config.toml
num_hidden_layers = 8
hidden_size = 512
num_attention_heads = 4
hidden_act = "relu"
norm_eps = 1e-05
positions = "rope"
rope_fraction = 0.75
bias = "none"
tie_word_embeddings = true
parallel_block = false
init_std_up = 0.0235
learning_rate = 0.00973
lr_head = 0.00576
batch_tokens = 65536
max_steps = 4938
MLP neurons of a small language model. Each row is named by its layer, matrix (up: input weights) and neuron, and shows model dimensions 416-511. Each number is 50 + 10 x the weight over its row's rms, rounded and kept within 0 to 99.
After each neuron's rows, "fires on" lists the tokens most often at its 100 highest values on Wikipedia text that the model never trained on.

L2.up1671:49 53 60 59 47 60 46 50 28 53 59 46 58 40 48 46 66 46 57 44 43 53 56 33 48 53 41 49 46 58 60 58 48 48 49 61 46 62 37 51 43 62 26 57 38 54 43 55 56 61 44 52 50 36 55 55 51 50 52 48 60 48 68 55 36 54 40 52 48 52 52 59 61 67 64 54 48 50 51 58 59 55 47 44 44 57 59 60 54 72 52 58 47 62 47 50
fires on: "ill", "il", "ang", "e", "ok", "it"

L2.up1406:42 59 61 25 32 31 56 55 51 53 60 42 45 40 39 54 37 50 47 62 43 34 46 53 39 43 50 56 53 45 58 51 60 49 63 58 54 67 45 42 72 53 38 66 63 43 45 47 54 36 43 43 45 60 61 55 42 31 45 60 43 45 45 45 48 63 34 64 46 50 47 43 44 51 59 57 24 55 36 56 39 44 50 63 49 55 62 43 45 44 44 58 49 32 49 49
fires on: " Ro", " club", " station", "ption", " franchise", " record"

L2.up1953:58 43 51 68 47 49 63 39 57 45 39 46 61 50 53 70 64 64 44 65 50 56 55 61 60 48 39 43 67 59 57 50 28 49 39 57 54 47 47 62 49 48 52 37 41 64 43 51 49 61 52 54 70 44 54 49 45 47 30 46 58 68 63 41 44 59 62 45 48 34 44 41 54 53 51 55 36 61 48 48 54 49 47 50 70 42 56 38 30 62 57 56 40 54 57 48
fires on: "f", "d", "com", "art", "g", "l"

L2.up299:51 51 49 61 44 25 62 59 78 51 49 57 38 43 54 30 65 67 33 42 48 62 43 40 54 50 53 53 59 26 57 52 53 39 38 37 56 40 63 36 55 58 60 50 38 38 44 53 59 55 47 47 43 68 58 56 53 44 68 51 50 57 44 48 39 67 59 54 54 71 56 51 57 57 28 48 60 44 47 50 63 63 51 60 63 65 28 47 67 64 38 63 51 54 51 50
fires on: "er", " as", " r", "em", "romosome", " (°F)"

L2.up506:47 42 47 45 49 45 36 46 42 54 57 57 65 45 53 55 50 58 46 52 53 49 66 46 46 32 53 57 43 40 54 48 52 39 38 54 70 52 44 57 43 42 49 40 41 52 47 50 41 56 54 58 44 65 42 46 48 49 36 41 50 53 48 38 33 62 46 56 57 42 39 60 40 47 56 40 59 56 36 39 43 48 53 59 37 58 72 48 46 52 55 51 57 50 33 52
fires on: " ", " $", "oot", "-1", " it", " construction"

L2.up1989:56 55 46 50 42 47 65 47 64 61 51 43 43 52 48 78 42 61 58 49 46 37 53 52 36 32 55 53 52 78 53 62 50 40 43 67 34 43 75 24 47 49 49 53 58 33 44 65 40 59 39 65 57 42 59 41 60 57 68 43 66 40 48 54 64 44 49 43 40 40 55 60 30 58 25 44 40 44 51 42 43 59 44 45 45 56 55 38 49 61 60 50 54 49 56 37
fires on: " L", " In", "n", " En"

L2.up1308:59 54 37 49 55 56 45 49 47 51 38 48 44 50 57 46 60 62 64 42 45 53 55 62 47 44 66 45 21 68 55 56 57 42 58 64 53 31 49 58 54 50 55 53 55 24 51 64 64 47 42 44 56 60 41 52 26 48 39 44 51 45 44 60 55 44 55 49 39 61 54 40 47 40 52 64 30 27 49 27 61 45 44 54 65 57 58 59 52 44 74 47 53 50 55 56
fires on: " of", "ll", "en", "red"

L2.up1215:41 71 54 52 63 62 55 51 59 42 57 56 35 72 48 35 28 57 37 63 26 29 38 65 37 49 54 51 68 33 64 50 43 64 39 40 52 52 49 25 49 50 54 44 61 42 54 64 63 72 58 64 54 67 40 46 55 61 57 33 50 57 41 60 60 48 50 58 45 59 48 44 47 44 66 37 44 35 43 47 39 54 60 44 37 48 32 32 49 51 51 43 41 39 53 32
fires on: "j", " Blue", " dis", "t", "alt"

L2.up815:56 64 70 43 46 55 48 46 44 53 44 43 29 43 46 44 56 61 54 61 55 51 69 54 63 67 43 56 50 62 40 49 55 44 62 52 35 49 17 43 48 58 58 52 54 48 56 20 57 33 51 36 57 61 49 38 62 69 50 55 40 48 61 37 27 46 57 45 61 54 51 52 33 67 53 36 50 33 54 35 47 66 36 59 61 44 64 49 49 55 40 55 40 48 54 47
fires on: " is", "ody", " years", " as", "-m", " Chief"

L2.up1497:63 55 56 29 46 43 37 63 69 51 43 30 51 47 56 47 56 71 46 59 59 33 46 46 38 54 51 60 55 40 64 61 43 39 74 46 49 62 49 63 54 59 68 60 54 56 54 58 51 57 47 64 56 62 40 76 57 52 37 59 61 43 64 53 51 55 48 48 46 66 43 42 51 49 48 45 53 53 69 39 50 50 49 57 50 49 52 51 69 72 48 27 49 52 52 49
fires on: " she", "com", "re", "ar", "he", "m"

L2.up1430:33 51 47 52 59 52 50 40 56 53 37 39 57 60 54 28 37 35 53 50 64 37 52 46 47 67 52 50 62 42 56 49 61 48 54 49 56 56 39 43 34 56 71 51 60 53 49 61 63 39 58 58 44 43 56 58 43 61 52 46 51 62 52 33 49 71 64 59 71 38 59 59 43 54 57 44 41 71 57 79 49 38 34 37 74 33 64 47 37 54 70 41 36 52 53 57
fires on: " and", "p", "n", " saying", "gh"

L2.up1912:70 57 48 53 61 56 48 71 57 52 60 52 63 52 36 51 42 48 46 48 68 47 67 49 53 51 27 52 40 46 48 66 43 56 72 44 62 55 44 49 53 41 40 61 29 42 55 65 49 46 37 59 63 45 54 60 57 41 48 61 65 51 52 69 36 51 56 52 62 48 63 51 53 48 41 58 53 42 62 46 57 42 43 38 61 50 61 62 46 45 56 59 37 50 61 64
fires on: "ar", "or", "n", "ul", "un"

L2.up1297:39 57 41 47 50 74 65 67 38 47 58 49 40 65 54 64 68 48 60 34 40 58 49 28 46 45 56 45 51 50 60 54 34 51 52 73 49 60 54 41 41 41 52 59 50 49 67 64 41 43 48 48 34 46 39 52 45 62 48 40 61 50 52 41 59 32 38 61 45 48 54 66 64 48 73 60 43 49 58 65 46 60 65 76 48 47 63 48 44 54 47 44 40 52 57 53
fires on: "k", "y", "m", "ay", "its", "ling"

L2.up829:56 44 50 53 46 41 59 55 54 41 47 35 49 33 34 58 59 52 70 51 51 49 57 58 51 38 49 55 55 63 60 51 52 53 58 40 58 47 40 57 61 42 59 43 56 36 36 50 28 55 44 53 44 52 66 46 42 42 61 48 45 57 60 51 39 48 41 43 47 54 31 54 46 28 48 46 31 45 46 38 60 60 36 33 72 63 42 55 47 37 57 54 75 48 47 48
fires on: "l", "p", "ic", "o", "m", "b"

L2.up601:45 46 53 70 43 40 77 32 62 61 43 46 37 56 52 46 56 32 53 40 57 60 41 56 59 42 58 69 60 57 43 48 46 60 43 42 57 52 38 49 48 38 48 55 44 44 53 64 46 48 55 54 40 55 27 53 58 30 57 48 63 41 65 49 57 74 40 47 73 49 48 47 58 46 57 48 48 65 57 61 41 44 48 54 49 41 75 32 38 52 59 65 51 44 46 62
fires on: " and", " of", "p", "w", "at", "cher"

L2.up629:45 47 48 76 46 57 44 41 58 51 63 49 36 60 56 58 49 52 25 42 13 56 47 47 43 32 47 58 64 41 55 58 32 54 46 47 51 43 37 52 66 55 49 43 41 45 54 51 53 66 49 55 68 35 43 54 60 62 56 42 62 56 55 45 50 59 45 53 60 43 45 43 58 54 43 52 54 60 47 55 56 48 44 75 55 65 53 68 57 53 43 51 54 43 55 44
fires on: " in", "ud", " between", " around", "udd"

L2.up1916:58 47 56 61 59 44 55 67 57 46 50 58 45 59 44 53 36 44 50 55 34 40 77 26 44 47 46 52 40 40 48 47 46 58 37 43 58 59 61 47 44 43 49 67 42 36 62 34 42 50 48 48 52 64 41 40 61 49 46 54 49 53 51 48 63 61 44 49 70 67 43 45 33 58 57 46 49 50 50 37 53 51 54 51 58 37 57 51 57 52 63 57 50 52 45 45
fires on: " son", " he", "it", " it", " a"

L2.up1437:41 41 60 29 69 43 67 59 60 65 46 54 52 67 57 57 39 59 53 40 55 50 49 62 45 43 30 35 38 41 56 70 51 55 65 56 59 63 75 38 47 51 33 54 53 49 65 62 50 41 59 40 61 49 44 46 35 46 44 61 50 39 70 34 63 39 30 59 44 51 60 52 47 68 55 34 48 37 65 58 41 43 36 44 47 43 45 58 25 57 34 45 39 48 31 34
fires on: " by", "o", "u", "ical", " himself", " Released:"

L2.up1732:50 57 42 46 41 42 66 58 38 61 47 41 49 41 42 65 34 53 50 38 65 53 40 46 56 48 57 62 51 52 56 56 55 59 43 57 46 68 50 69 54 52 41 52 66 37 44 45 58 53 48 42 43 40 50 60 47 43 57 64 59 45 46 57 41 64 73 48 59 60 57 56 33 54 46 57 37 56 45 64 54 59 53 52 54 52 66 40 60 47 47 70 40 55 42 72
fires on: "es,", "es", " and", " especially", "ably", "na"

L2.up347:55 51 53 38 56 64 29 39 64 53 34 45 62 55 48 61 49 43 42 44 38 25 49 64 41 44 40 63 50 58 52 56 54 52 62 59 69 64 52 57 45 55 41 44 53 50 51 52 58 49 29 45 41 59 31 37 48 54 51 50 56 34 57 50 67 49 49 40 40 41 50 62 48 53 33 33 37 53 53 47 59 51 46 46 64 53 34 37 41 73 46 52 36 51 46 37
fires on: " died", "c", " hold", "act", "-P"

L2.up745:51 61 44 44 51 56 57 43 61 44 59 40 44 57 59 45 62 47 55 53 57 41 30 42 47 62 50 46 52 45 50 49 49 32 61 44 51 47 54 62 58 35 51 54 35 35 46 39 59 56 59 41 32 50 50 66 58 49 42 28 53 68 52 59 38 50 43 50 62 49 64 37 36 55 51 49 41 33 44 54 44 37 59 62 60 49 71 49 67 62 66 57 40 62 50 39
fires on: " '", " trans", " NAS", " World", "U", " Inter"

L2.up585:45 47 50 50 39 62 61 48 45 61 42 45 53 60 50 51 59 42 47 58 64 53 59 57 50 51 36 42 42 36 52 40 36 33 45 57 62 54 45 47 54 48 52 52 52 61 24 55 48 58 58 50 67 52 73 39 62 59 50 44 49 45 22 64 59 47 43 58 50 48 60 59 59 52 39 67 53 39 51 50 57 62 43 59 38 66 35 49 46 60 69 68 65 67 67 32
fires on: "-", " December", " November", " June", " May", " April"

L2.up445:54 60 47 46 53 29 66 46 40 47 59 54 41 72 43 44 44 48 50 55 60 42 46 29 75 44 68 50 49 63 48 50 67 44 52 35 39 54 50 42 71 56 51 57 61 63 56 53 40 52 38 73 57 73 43 49 55 60 48 48 43 59 57 59 41 43 45 54 39 45 41 48 45 31 47 37 55 34 52 63 65 40 34 48 35 49 53 53 62 63 54 61 46 48 30 46
fires on: "an", " a", "-2", "0", "9"

L2.up302:52 53 32 48 56 45 45 38 60 53 43 56 52 41 49 56 55 41 32 46 43 39 44 62 37 27 47 54 41 37 46 51 44 46 34 63 50 43 63 40 53 49 48 52 62 58 45 53 37 56 63 68 49 51 60 67 59 47 61 58 53 53 56 58 55 80 37 37 49 39 56 53 22 50 54 62 63 40 40 71 58 44 54 40 54 48 59 45 43 40 49 54 47 53 44 45
fires on: " and", " with", " front", " which"

L2.up1640:55 50 63 48 50 38 64 35 37 49 44 35 23 42 49 52 49 46 64 58 61 54 53 58 35 53 57 61 64 73 53 41 62 55 66 54 71 52 49 52 47 46 45 42 57 53 59 59 62 48 44 34 38 60 38 75 65 61 56 47 45 41 72 38 51 50 49 44 71 48 58 56 34 46 51 49 43 63 50 59 47 44 52 38 52 42 58 27 42 48 50 56 29 41 52 60
fires on: " not", "n", " of", "al"

L2.up1664:52 52 58 46 40 59 61 33 39 56 38 50 40 55 51 40 31 63 48 52 47 66 52 53 44 46 56 48 44 39 48 67 55 57 63 52 44 53 63 67 44 45 51 43 60 28 48 46 42 49 61 48 48 49 47 54 46 54 46 58 45 45 53 45 51 62 38 52 43 38 51 46 47 40 49 45 59 61 26 76 56 58 64 55 41 30 59 23 46 38 54 60 55 54 58 69
fires on: " is", "er", "i", "ri", " on"

L2.up76:31 30 58 53 58 36 55 67 42 48 49 39 35 53 73 50 50 53 69 43 68 43 47 56 49 51 40 52 44 46 48 58 53 45 48 48 57 54 51 48 45 48 69 57 45 35 48 47 70 66 32 52 41 54 47 43 53 34 38 34 38 43 57 42 56 57 45 49 55 41 54 40 61 49 63 46 53 41 46 50 47 66 61 49 58 58 58 51 50 52 50 53 50 32 64 47
fires on: "on", " off", " out", " You", " to", " up"

L2.up1756:45 69 44 44 62 43 53 66 62 56 56 48 76 46 40 50 63 34 48 63 41 71 39 42 24 49 46 54 52 50 57 38 44 58 46 48 38 60 43 61 46 47 40 58 56 45 49 54 52 53 55 59 45 53 44 44 45 46 53 60 54 35 35 43 53 44 56 30 47 63 33 50 55 47 33 46 44 55 44 49 59 53 42 78 68 35 76 68 53 56 47 55 50 52 57 74
fires on: " it", " It", "\"", " he", " album"

L2.up738:54 41 65 52 45 53 62 49 52 42 38 33 49 49 61 41 60 56 45 36 45 67 35 64 59 48 57 61 51 54 49 56 52 66 32 61 56 46 58 51 52 48 57 47 43 40 38 47 58 45 57 76 66 62 36 50 44 48 35 49 22 46 50 67 45 61 50 41 47 54 51 70 57 45 30 68 61 53 61 50 67 38 51 58 53 51 54 34 58 50 64 50 44 61 58 53
fires on: "er", "f", "b", "g", "i"

L2.up1329:26 62 47 55 54 55 61 51 47 46 31 47 50 60 44 44 52 34 49 60 62 34 54 55 44 62 41 60 52 66 53 47 37 67 47 34 54 71 53 40 40 50 38 51 55 47 44 41 64 48 58 50 44 69 31 47 56 71 43 49 47 59 44 64 57 55 58 42 55 41 46 32 56 46 49 66 44 38 61 48 42 59 51 53 62 48 58 54 57 56 55 57 58 50 47 35
fires on: " \"", "aph", " \"B", " \"a", "ers"